Weights of a small transformer language model.
Architecture: LayerNorm before each block, learned positions.
MLP neurons of a small language model. Each row is named by its layer, matrix (down: output weights) and neuron, and shows model dimensions 48-175. Each number is 500 + 50 x the weight over its row's rms, rounded and kept within 0 to 999. Numbers have three digits each.
A block is one neuron, or neurons of one layer that tend to fire together. After each block is what it responds to, as a language model described it from the Wikipedia text at the highest values.

L9.down687:485508510433509555513563509499514496498555555493512541532502475433547439521579494479581411405434479452557451511485504439502524557569441521480579506372495547431501452556605446546434499504425488532518481452488532505521555486503561421444395498556507565495548562461574495391596570567506455526445494544467559486436503539436443536516473494523516555439477487523483503505577526513503420495497
Responds to: Tokens where a date or year comes next or is starting, such as (born, on and in before a year, table bars before date columns, and month names in "On December 12".

L7.down27:504527496496443568482400441549429530483474475562488577394478487534517476429495548526512460446579512537501510524460495513473433556558545575629517557462452584444553533463539549524555511498558503437424562363508599421533502489426476454477533456555583468588447504469482557524413464489514493435506571480535537570418491545577516493495471545452458504542484558442518526492581526546470507596486
L7.down91:496551464449445519379474440460513453563553446590610470491510388588534509480582543503515467526504464482443502508484497538599528518459553537544490533489526495482411540458487592471501588453447461550489450489617471498508473469468553448470545531598489525528464464505532538496497536568494520528528527472459506566455633484447514451508500528506555514497407490492544484431564480517372467435540
L7.down615:521503536473547493449461459571537397639528444528456462618532436511533413485496549529482507546435497458464509467463522505438485445473432456532453571536606503408426433397548459527505414507476530430569544480514501475507624450570573408449450504544520532528533550586475501477472468564492434561492509425509450543504533456462495454505506477535516573526588405516474510549565468573454512450551
L7.down663:560470497505380499408432511511573456504504527493489383514489417500516499498588620529590507523500466349449565505479548514466452495497525459534496544481514502482565483453471481463541472410544437469471450569466538489504483450500530550509466506546532453494471536593585402483516442484491446481465502527483429639434588460450465515401595535457453420427478540417506492618582509557527527473558
Responds to: First word piece of a verb right after a person's name or he/she in biographies and plot summaries, e.g. disc(overs), stud(ied), rem(embers).

L9.down674:446466485631455479539556454487530525605579512557434541557518440601490418550462479498536496513380514461548438475452484401525589556498420390439511526445550463473483426551459476605477512485442510451442544514601426476406523443557529558626425376530513415488521553510467377526450466513511405569523520514523542511506485524536458446558490512520537517506486481491471515471560536486564509482464
Responds to: Periods ending a sentence in Wikipedia prose, often fused with the word's last piece, as in forces., training., 2015.

L3.down82:450609557410576483388516471456476485467412483475506437422510606524481545436433394523522488518410508527496495480572465417417499515489529576466466506564487572494502441537546520573494524466441546527517387539418495447472496503491436535458459533525369461480440519414433476411408469428535582544527564474574462441509517490504518504534552526392465549483526419540538569523544506446503475548412
L3.down414:466478501517457503528456479498508550505501473470367526549482537495500502457539527478575515511485541452481433499516521415498512502488544480486419531551575409553509449504480444409483579543523530474520450555497491518511495468479534556552478455520600471493504505534616547529548533535537449544476508536534518575462512494476482523477521486434566443516492540505455433494474508413480491542440
L3.down418:466551503484510443496408482471535452530402541544503548478430536497513578477420509481482470482475500468517490474480561424460542428535425549390577482465354455524364550472529540526466479477533533523507450523504577491532474513503487531453513602576348554496532497443486444498538572478554539476533564461580438561528521518614539483566517484504437570525520450499522548524501500559559588556435
L3.down709:538473423480536466442466478503585396490468546424505540493471564344492545509474461460485423484473523527484504440428481427493505470526498531550580421575515434441544537494524515498522452516545590574480533425543486449508524438526478533537475473570546461483421427424523425490532574607533503550527596546544521456583593551493503533529507501464500485486531417475423469564439549555511493521488
Responds to: Word-final pieces fused with a sentence-ending period in narrative prose, such as years., centuries., colors.; weak hits on mid-word fragments like Arm, ronze.

L7.down174:532515552395477591468374514408508401603431505496539484484498594488462466519508503485544606552463511484558513504463437471457493462561499485608446437545451585502474560474494539525438548610473481493522451438519437442406502509476431502584459563425506503570503499497443583499464524436499468551518496571459455433571532611529536533539462413583589465498505513493548445530459525486461439433458
L7.down271:480474415391478508493295461455581501533418494517502550508485543505472575527494451477517533449529538495559492510511535456424568437461552469458456562456617492494503448501507584553478489480433510556517541399543454495588547565522497519409545447515459492419524476588595527433500610382474455546518478498537433463492528525539524519554553515549515415550498450499462514541526474484446433486427
L7.down595:554452518551471552424441549452532477487479512536505513542393545551475502576446575459500475513508557561497462462540505494436490546493460656518528430407536457469492419522566485561446443527472556487506487540476558499552506424485476498496520504487549488472502423548429557512548486316586456455465520455472465507502438571470553517542437503461535535406639514556538537480521419428501461513442
L7.down668:486574505431500575473595533541555511465437479526458395586495525497449407507430414476554538550436569484518532456473502512543466533519527454455453553518594432501536476490476514417522463434523554445585513450524577559467419498485468503520512489526490483490547520526445411420539465601430525509492604513454457463481443458439493438554559528538513487498595509496438567457590558443506454490557
Responds to: Single capital-letter first pieces, mostly R (also S, W, P, J), starting names after commas, pipes, "by" or "with": Ruben, Ronnie, Römhild.

L3.down307:553451469579580575615465496495541535486411492566508535383466440544525514434569547508517442498518468464501443465530502482457559560504468480481495510510464427653557489506486542507441561449411447510572520562485482620508520526516454517511500440437426518398532455443497494520450520488571606505569456433457371532500485458493440559507525466469445526475463493538514526423456489563460542518485
L3.down515:402495556482509478450425506493422549542509503412428503501503385526445461568496469456441578546537506540536487496527526486457536473432456519525446490492392624591574484493488571520489492538436524580518399542429542521530527560538461524422446502498445440613599463548451548477402538477413558498543448447457538545438394521574430523509459527498429555502554445491547556541493497553557489535410
L3.down593:451372366518390474504487474437601501420547575499466439515453461529461454497426439477490516456532475538566540467526560543540543558450499568541499504559409553533504548432462575499472589462451534510537499466599561502491621360503471487485565522535494509462458453454572499551492458521514536569619575546506486433536528517461483518503442507528504425479423479451476452522433499400508506518505
L3.down738:465394536442454495461472451524585521471507550529440513511453494390472516518506415549433505417500487572496503534586539480581485531498485555457457563516479484510546606422511526454529419536518544584612440559500583561558501595523569458435542481496513500570496519462536500533474522509552556584562554507508528575523369528507425564484485567489518475457502493435462534495460534433516564472459
Responds to: The "areer" piece of "Career" in Wikipedia biography headings (==Career==, Career information), plus "==C" heading starts and other word-piece continuations.

L9.down437:537463464478545552571493562428463457502565600472503517426466552486510503474436432527513504540525477492467553433457507452478600461479551501405521429446477454420512537533570497397513439542500454525493516567506468529467519508548404534523512510460430471465548532572563542573510555531477541541481590563594455432519470416508500366457422539500501503499492537528443551465580471431431487495476
Responds to: Mostly the first three digits of a four-digit year (201, 202, 199, –202), after in, a month, or a table pipe, as in "in 2015" or "2020–21"; weak scattered word fragments too.

L9.down574:463408462450496564476363603485449518517480555662497460476452416462507534486454504501500580454450617507510537560456538504431535479583492524465434519520437554446455449526470533427559463504549386558487474429561576464571449539576566461499452544453461561527564551496463517508619523521492467440491390499498534537496458554523481500567447421511504546564534477484501538485392479443466519498514
Responds to: Tokens within a parenthetical aside right after the opening bracket, such as word pieces, years, "and" or commas, as in (née, (with RZA, (PhD, 2011).

L3.down38:522525464507525601448440491400471533535519494536511621467502463515489438569506474463512557453454498523505487488368440483475478521519557516442422451434543558527446487455488544507551522451497458456463543493564466504556527488487519450558632576464529522552480472549475520572463482508572581487522504575507552502583559538546395382547572480467575460466480535475472535558530481517507502454494
L3.down197:416460465557461498571575508543446571487387532487548551464477527479507442477428596554548504528512491558464524479451564459471390513377551485473549415526527452580529462534394470582528525539458502473534497524584507462512524529518473584552439488462484514439486554425434543461488575585630392521482473469587519511483621437521463466506478486491443595463444506501401552525481507449505460415490
L3.down261:558474479462551540502405545507483524486505480467481531418478429480458471613498459561521485459388502440456655497553529544481446480565432512450468433467534563490534506452483507522512389526497521527457537478512551531487452523479473408503529440536441533350473529474482543374497567558599512519513524531467530563542485595475430584551520566463450517455513572452541541459533508450591423448537
L3.down508:422453465521441464465420489574487439533493506495436589455500409441563511524429471481541551429462508507378546474439651548514458500508538536484420540447579512512472503542403472541583527471507537567446564431493562489474537501514436450533567440519463506462472558502581525402484552539538411539512458571501434533522519535598526479472535523492485427506477517535467579441478519535638469475512
Responds to: First letter-piece of a word right after an opening quote, parenthesis or line break, often "h", as in "hollow", (home), (left), (PhD).

L9.down620:496476513514433557501441515603394517571414521430531512473460522499458483517479529543499478446504457478612534566502503405541536486477496560417470549527528487517486499450478482521498490548430553538494581532526557544498557564488450485504485510390538509479548541505521492566480578652521555515468514307570556439519492399504529532566510463569527447495463455551511613485440469397551434441550
Responds to: Opening == or === of a new section heading and the line break before it, mostly after tables of sports results (e.g. ===Quarter-finals===, == Statistics ==), with weak hits on stray word pieces mid-sentence.

L9.down390:437500502423496396526501545504547545506444496549464482595610507535580504508562524573533482402583522565473456477535522526425448554518560446466414440461491439521404462459442533437536520462463532491465534462471507560551553424516471527494538518414478504519501518418477600418485511605480595523495459493588472469587453517507478539508583502491588559479454428471452465524542618504604429452501
Responds to: Word pieces, often a word's first part, in table column headers and section headings of sports and career articles, e.g. Premier, Competition, Playoffs, Career, Years:.

L9.down99:420538475398500370536492421543489507462558453506472528538484555586477505507530516552430476444529505475533583540540497500482540509452508533566502515475517451545571514611458637491506442434505487438494510607600520460548480514501566476562482474609554380457522415535560489478476547620508491554443530502397473444477488447535451544426529537509547458525542523495439427546464495590493462492476
Responds to: Non-initial word pieces and short word starts inside longer words, such as res in Breslau, preserved, thresher, or prov in proved; also section-heading === marks.

L7.down14:542457420478540394486516567505535550503603504512484471500515476523552450559445524482489509478536408480517463473482567461595528491514507528431578469509470542477470521486468572434443550558529539515470516479506510501494583476451512512567499449491502466512444495517559537526528596416528501404489527457505434427510443484527549550535544492456513529607532468455557540478468546475504514562581
L7.down199:548449524560610514475486487515425473518548481440414548501483542466467454575398572499445448539510513482520582469535617527460580509374467465519551485487527500518531503627475451535505498565494541437491385544381442437490495531566568547539416465514496476496548562581453537467542475436483492510394442556568411491456433450491452440469502470523614562511430565630522530414499478512575451452496
L7.down471:512489512514509492534510511419421569514504436497533446449593541433398527464513447504533611553516520561572499552468570404611461448537515480458538559583517438419447472515519554582481438426479501535462508498511476505544491468520578512562456543482557406505492562373436542491487462617407432430497528511564491408559525496499541413563481553469547537495531543523512482550567566517519485513536
L7.down710:537510574506468553506503505539537552489473617512362477473500502569571541345548438523511530425485430426546447525559547525495479520511507531584544492523456503496497553493519524595459553506440551494478558633539452506519467487501491472553498585564509508590416496522486515469547533389485517526581584475489427587419485529556449488505424505496576471629463549479500499561558391491444502557444
Responds to: The == opening a new section heading at line start (History, Plot, Transfers), often after tables, plus occasional word-final pieces like -ial, -om, -ole.

L3.down28:416456595569488478413513651511396558489470537571437422463564565540517421532462533544409485459396497469419462509519530573439484481538526501411471515455461513422443489507430468496501462532580450451484559532530506512514473495466436536489470452512453506465444490510465547448617440456500480534460401407487541531495537448528477416532524441586511523582468499532578502403470492428506453466610
L3.down132:396475579486403426464540548523414513513394469477501414421505463470505504499491586574433446473478505515479483514533580445504475499504473510410480503585460447534513473478506465502506534495455526480432468454451496482475427484492451543390415527514440547498508429466464441409451501472480544555477421440525554489489521464603472368508523402565414561511480450586668514456476471456529457531538
L3.down254:448477552513525505486555578510396532528574438591504481481505432468511435596472507465413461498489469533536596432504578506495428470499475435475586566481612451508529537523406583453503465483539541454415545513532480588514402502474495514493499507462595531547547474477513593559515482514551386476504339487494564574535549458489501523480511466540336515492488562461512457417489492496485526472603
L3.down292:508573465518530420517482548487398497429489446597443552502513479530503446540517552588452426477436495444439487575497518483535433492505498451416628499446417523541469536530373543525539552501522421408450611564541497464502456472503479474466505412446437475423463368484476539469478497543534428411481472443503531478534484464539461463509476366525436577556474509535483491428433492502501517510582
Responds to: Mostly "had" right after a subject noun (the league had, the municipality had, householder had), plus mid-word pieces (sophom-ore, symb-ol, al-most), "de" in Romance names, "No.", and "from other".

L9.down429:466437582498453509532483519587571483612610597456478490466445496505531533642475490448476444529532372513513499482519519455581519450462525475441523496495509433554570473431537493467507587496465486480446482453540547504543479590510503500464462593456506450537423440473436379478592483515621536486441542463502541401481515473524543540550399500468547501438558537444477460563494484605527471497493
Responds to: Relative and complement words opening a clause (which, that, wh- of whose/whom), plus word-initial capitals J or N starting names or headings, e.g. Jackman.

L3.down29:536528585501498572559525435578515506494500451420510521506572539514527411464598448556459499583433516523483481490523513532514497447467496493586503454527558496365429474600483442522546424542533554531468532491493541494527508547552519512510525527464584488526552463513354516584495528553549518557488511501630502524558509450480448498490610468507536556493525499530606532573474449489420573481514
L3.down131:435623548443476527486480513534449493496439393447489488518597604542528417472483424587469510462522515536403409513498496571489459370405511497540421466464502522452430352526447424486520536472493563509538547496490503436499520550538432566516519457515459486477472482511427524612548447452526452435491511417531475504428479473492472508477538388476513594527530474518499486540527479510436501523430
L3.down203:465544441477477529464600500517383453455474467480428532481478441477500548507572424471536544503461463535543420484572513496483480573398553441491531475444560474544504510555416416605419516445518480567489451499446489573476470522562449595591478530450513539502458403428546436488520472589610417488492542499458462493491642534466446504488504558549526464574492598507458456579498516475584572478511
L3.down273:456528506477453474535664486546500514378519484538553522580532540418477516475551511487492474499421499477506502400498535503464447540495459535507560446444615466452566564471489451490460367500556469422565541539519485481536472556504488532559504503510526463574582493469516471557491522445477500428515465465529600542516543393488501528512567475493433417562467536437446439429555545547520428437389
Responds to: Possessive 's or ' right after a person's name (Donovan's, Solanas'), closing quotation marks after quoted words, and final pieces of split words.

L7.down129:561430527404505518500465562523452460377505539515477541442522504474566488483423468502495356514496519469458547458513507518506441512555580394447533563501508505540522395427451527513435584490554434495573525480484414478457529479579451486486535496512436462546591432467521533451473393478519541459584548435466490525512546490472471572570493659524531566529608539432450499486489552591475486490496
L7.down346:414530516511453480504522630562553501650371578417487503500491521591488517459426446555474458531482464559539499471473511485404470440454521453579513486473570468473493477476463523492473532456478555511608452409465434524498474501493608553401499539487487434531423566527445475487514499565530359431529483514444459508516503599487575561519434509550460427553603478508542471520559443508554512527485
L7.down400:499462471460521494514421462528516473509398511527516545484533445511468467479450458475503562495457495501545446497463480444491485557476482446571522548565500514536459534470471423513522515538451502449535521468563538515465431475532465544456590466510448502581509491514470524572607535276390454501559449544477499493465525454479479576521496517525576461440475530442538522606532519482543473596551
L7.down742:468516461477478498500496490508517446497431460510446488540525449487484527468478531514559516448547570514510497487517417485507646488422463504518509537560544516462570528516478434518577402562501396468529545474497465441481514480449554543497534583504550556482514507478527462444531468379565490416529481481508468464508539495508577533480473526554471492483558521457545419468461518482444434601505
Responds to: Word-piece right after an opening capitalized fragment, mainly the d in Abdul/Abdullahi/Abdulaziz, also Ab-bott, Ab-original, O-magh, Arth-ur.

L3.down94:428593503397424489482472516459400508586482463546515517530506424477478554502440557453551455468667462410537516493453476509489490443547435599455474541528472477491559423438577560529497541480501514496519466460498465387469483560444425586543424535579545539534452518533550433425544534429440469450449537461464489507466478587635559534538481493497469515486518425515551455463547534529603544609453
L3.down126:451499462431530504514414466490592499569592496507603572581497457568491535475507483430558420410576393493501488488469503503516535538489488523453419497522469505462530473447512587481552542502471497558622472520486453418476469518460481533588524511573523483553536588566568549535509529461486458390500601511429486489580498599514571636562467533474533440452512422464466482446465491436501570590410
L3.down183:482452534511580504493474525507557459510461588546600569507415527470507590453587518455537463401578456436543453458492453480459583590501450570537464543486451418565569519491525637438488598456384592514537443455491465518449495525507460504521492540549411513508517594465583491483485515397590506417559529569503501482525506463560546559494455567419455525486530466529498498474499476450503494571425
L3.down392:368480488473501512485479506449527454502463540577475492499495474454463456506440464495448446358499458595472553407543475486556511578451558527518469511591421534441558535466509637459516569496444544554589376529523512469513481444535436571428579469572469437514474451468527568537359513522539505457550545481406556480556531569473524637519489476498445486503506490475516549430479491393386494549449
Responds to: Second or middle word pieces such as -iff in sheriff, plaintiff, riffs, -igin in originated, -res in thresher; also clause-opening words like There, such, both.

L9.down10:579545525574526482407555498522516499527496596542467509467533453469487555318491487457445412526514477497444443543564475517561415547550549496517524523497457496510504501489439558546518415508467539494463403512516442483493522507578508549552511539528490560490511453491483416550516461454427471510460518524498472557569513538413558477483517547545439515405463420572468630550445437497529486577508
Responds to: The token right after a proper name or word fragment, either finishing it or following it: Sarah Gold, Margar-et, Moldova's, Marina and, Azerbaijani followed by a table bar.

L7.down104:485463433548523440534486463503419513556513534501569475505397427576571454518383468501524532537547474618460475506427441532559566484469551518512520548462468557533496534434498532446464527542495567552587379414476548592503562483552624480460414432468504521544533572495540499536384541475561440448484528460516487500580496505551516518475509429510570444472465441515409375524443496423542487524496
L7.down350:428530643303443474568530524544570411430501524446629459537455461488554433517564544500518540536539481540482498448534534473449465534524487491442523468480468512393479499552528456481534414479575567570488497560499544490513479417406432527465483552529538536533570560474457545425426459633493488491505474585530436484442503462488506471417448485505456566496602443422401490458507501561547449569526
L7.down353:479548502481426590435420622463518561370533436485501478431462510544549497493482479606449451453490408468513425530574479474487539549516497487528518419514380476439435534431497483538515451530453536535427453510489448502461485452510430455566503519559535564442527574537539557514441499686456556424544532565490483490514526516490468512473527546507622582510498593523488518602549518520530476481484
L7.down743:593469530489478542568525547461508463415442413445509492576398586463533505485469443482449558497522446510480553402497515557472556502469535553511574419444484533579479529502482438516504387574572457484423469544451483514523482471441471397492509508478512539573572431511487494533488433509578539532534477608512439516470580518501559514506569456511540517525632545516434488399437452548512603515468
Responds to: First token of a new paragraph, heading or sentence after a line break or full stop, e.g. The, S(he), ==E(arly), or a blank line following a table.

L7.down85:479497486535419561494450505496419507534497482560522472510522486453480556467480424521547565530602537514542565409473521493534430519437513534444448466445537533487486465547492474583469486546470476477406476550568427543528471522528538490562462517387526492496516576508405587550497602595531463539480433501588456459453580510456573479492440420491463563478517442488501508569496478496484441451492
L7.down622:581528505477463388503488531521540404484503513587504446504523547502469493633508454576520439595472553489512483487578532477530466548488581473512434496558438517449434509456487464384466457526473522587456409431554515556495529458484624466490468563444547517405519498431519501524510471541477392477513503524467447487524409486524487437491510396442617522489448370571483459488471487504543516544535
L7.down644:520438417566451478469433539495428497448512562541504498420542407441360543553451480521451471502487557467505546563366574470491538458603479516577495526488540534556503408503508460393582477561513479477534564482596583467557522517592558407503526573513434488499450514533472530523593591405523437510531392518454562537493470489505407540565495472566508472520541505385416515545495470491510506494433
L7.down652:574423451446475526496526490539543478513602500514548431534545578498524532581518502467444499484526450510471484493428509506463472529419494484541464531415445465502588442482526442482463453475493521526597462439498537535460578552532505485529517509552465480527535461497542589524514509511523382483628547502509549444596485453486485477453516462518502474469487524502566451431600538477484528479454
Responds to: Final digit of a birth year in the opening "(born March 23, 2001)" of biographies, plus "born" in "was born"; also some mid-word pieces.

L3.down17:487620433504493579497629388516517524560500472465463477529582535517466477513458497454487549551543472532481491436542508467548497488381492508509548418515515409549463461492478450454432487551530447565500453526508511582480475453479465502540543495489553474492531481487578488546513437609474501494448527501504461519525421429497544445568440498594468417500499445513468402597371552536591506345531
L3.down381:511509481500538486506552567487475565495480510398419383480543544417485580524580497448444489576381538523467564459525527509461434522508527486503566470506557508540533408523495479423492473514469445540477399458360492525532482615504502561504417462526573382513463423442463513514552462566538533454461447446539543461435490546455493572482514541449452512569514473505555530435497557549522466458522
L3.down665:468566518449502494511437464389438542492535453455462470596499542504413450538409392465516484483637465576531583562529466587552430480494483485522507478466365565450488434477543519514587489479504492454493452520439525457571463503498527535563537419522536427463469524522510515533484519509406456464451601506403481495519500540468435520420470439466495464567551506429401462570518541576466514491475
L3.down764:591473402467603455401485492506539451487538537453475432522520563456481492506428426533485419444456529598520500439513361514481419648537553513511511439444328525470460489446477493517474567441537509538519507470506538377545519495500455568527585522618490513535455482532497480555415607488534459518484677497493468497487516599489487514461440504447542453482562447472471438542508554555462504526542
Responds to: The word "that" starting a complement or relative clause (said that, fact that, a method that), plus relative "which" after commas.

L7.down106:442523488503482564516696468516542627480474467515516467574543480461490583428472476527483534465501538486484518436428441648456481472492436542503518504448573450534599478622450554496475441421590415496489407471468505523468451507550551518475474504445557460448545466402397528470486528477526594481608591440552456471533455441522565371537443506549582523439537478461556493435484464397457515496457
L7.down223:450409487528441543543491451471493459419483483511515515500496542525573502481472583527394490517463561603425451482540507524405480534474449485542448515519600505520447539513508567517486515447476471439468530468506571555541500563516452573516500529465428469594459454520532486554482580413438570543465516437462484485531456521418495524469469533469530463534529491486400494504459517444482437491517
L7.down561:552475523505522436442405511495479434477492570536533530571472534473436600502438507500496491498501502475476449572477512491556438419506473516578448488560500466446538510411408591511519435528533553573472432532533488479430638491531421540502531475478506485563521560517448439529520453493610457519590519508552504493476498514466543380444477550556524480550481492564514443516514450532460425467546
L7.down678:452521444586460467482446608611498497521495513512443404591483527578449436436461516405528525558489502504486400602563559526486575426475518440515503504484562438562537544435507472515484498501456508436508538612469483559520423524437551574556523395588446547449462498492543487478470531554466508577631461425436455519440490459444461478582479468494475535500520647561536471376435449401475535461535
Responds to: Fires on sentence-final periods, especially fused plural endings like "s." (standards., awards., hours.), and on line-starting table pipes, list dashes and "===" heading marks.

L9.down38:474422416540489481551433468501524510509478557466461471415508438491570434509461493537428543547608469544422545387574416537463532519580446549423473556552513403547496557549577521545521611477535483472392513486552549428567540513527458459526475491486628521503470452526536479565447503507436455508501542527465489457437435534460550559491439490516477458534536525528504404427490492587503588530565
Responds to: Fires on the first word after a sentence-initial name, mostly "has" (Quenemo has, Satya has), sometimes also/was/being or table cells after names.

L3.down286:560489491494415461476551539481552506440473593551429461461552599491499486530462503499482466530545464457544507592447551381487483494561597418474476473512579469590475481554453536602473491491462456569502447476493481413427570498487630520540428446541535520544409402640456456568524421553486493479475511493599632531497474478506498503435465583570562521434516427503514502466556540590482466502418
L3.down403:462574571456490439488519393409489503438465536471407483503480497504534556510445532534476575482462532542557554527512516403489564579495596471469594435428545453472583488520496477545509584429620511496485377479459433443511476465434549521526494500479523432616574544496505548503429468536495455488446529484552468560533576450472450433468530491544529476513451539534512469495570522495671500502455
L3.down476:376475501487473481551468527429456498448509534527442534506518534468553490459446528531431436531494480557477484446426505464524571569513629496482586496484492420523492400503632531451555529562557428489551562542405529481466462465461539485460600530472516492466569464500464571424530592478506514482503559579605499446549426499567461481432586581469573510506487514508531461455526501545436546564420
L3.down704:549450455551533424522479527493462522480506577429456462515523553458413478473468540516501514565438531565497438544387470554489540475507543505591421458562518517529464426625463522561368458479476517535497491518485529497476495554505522480492394461472576530532408446531479477546555479492472494498469501415462598506506570452431428526469539511490574466505510546525416570473581494424469481472499
Responds to: Fires on the first piece of a year after a month, date, or "in" (191, 201, 2009), and on the second piece of a split word after a short start (c-ust, p-ath, acc-um).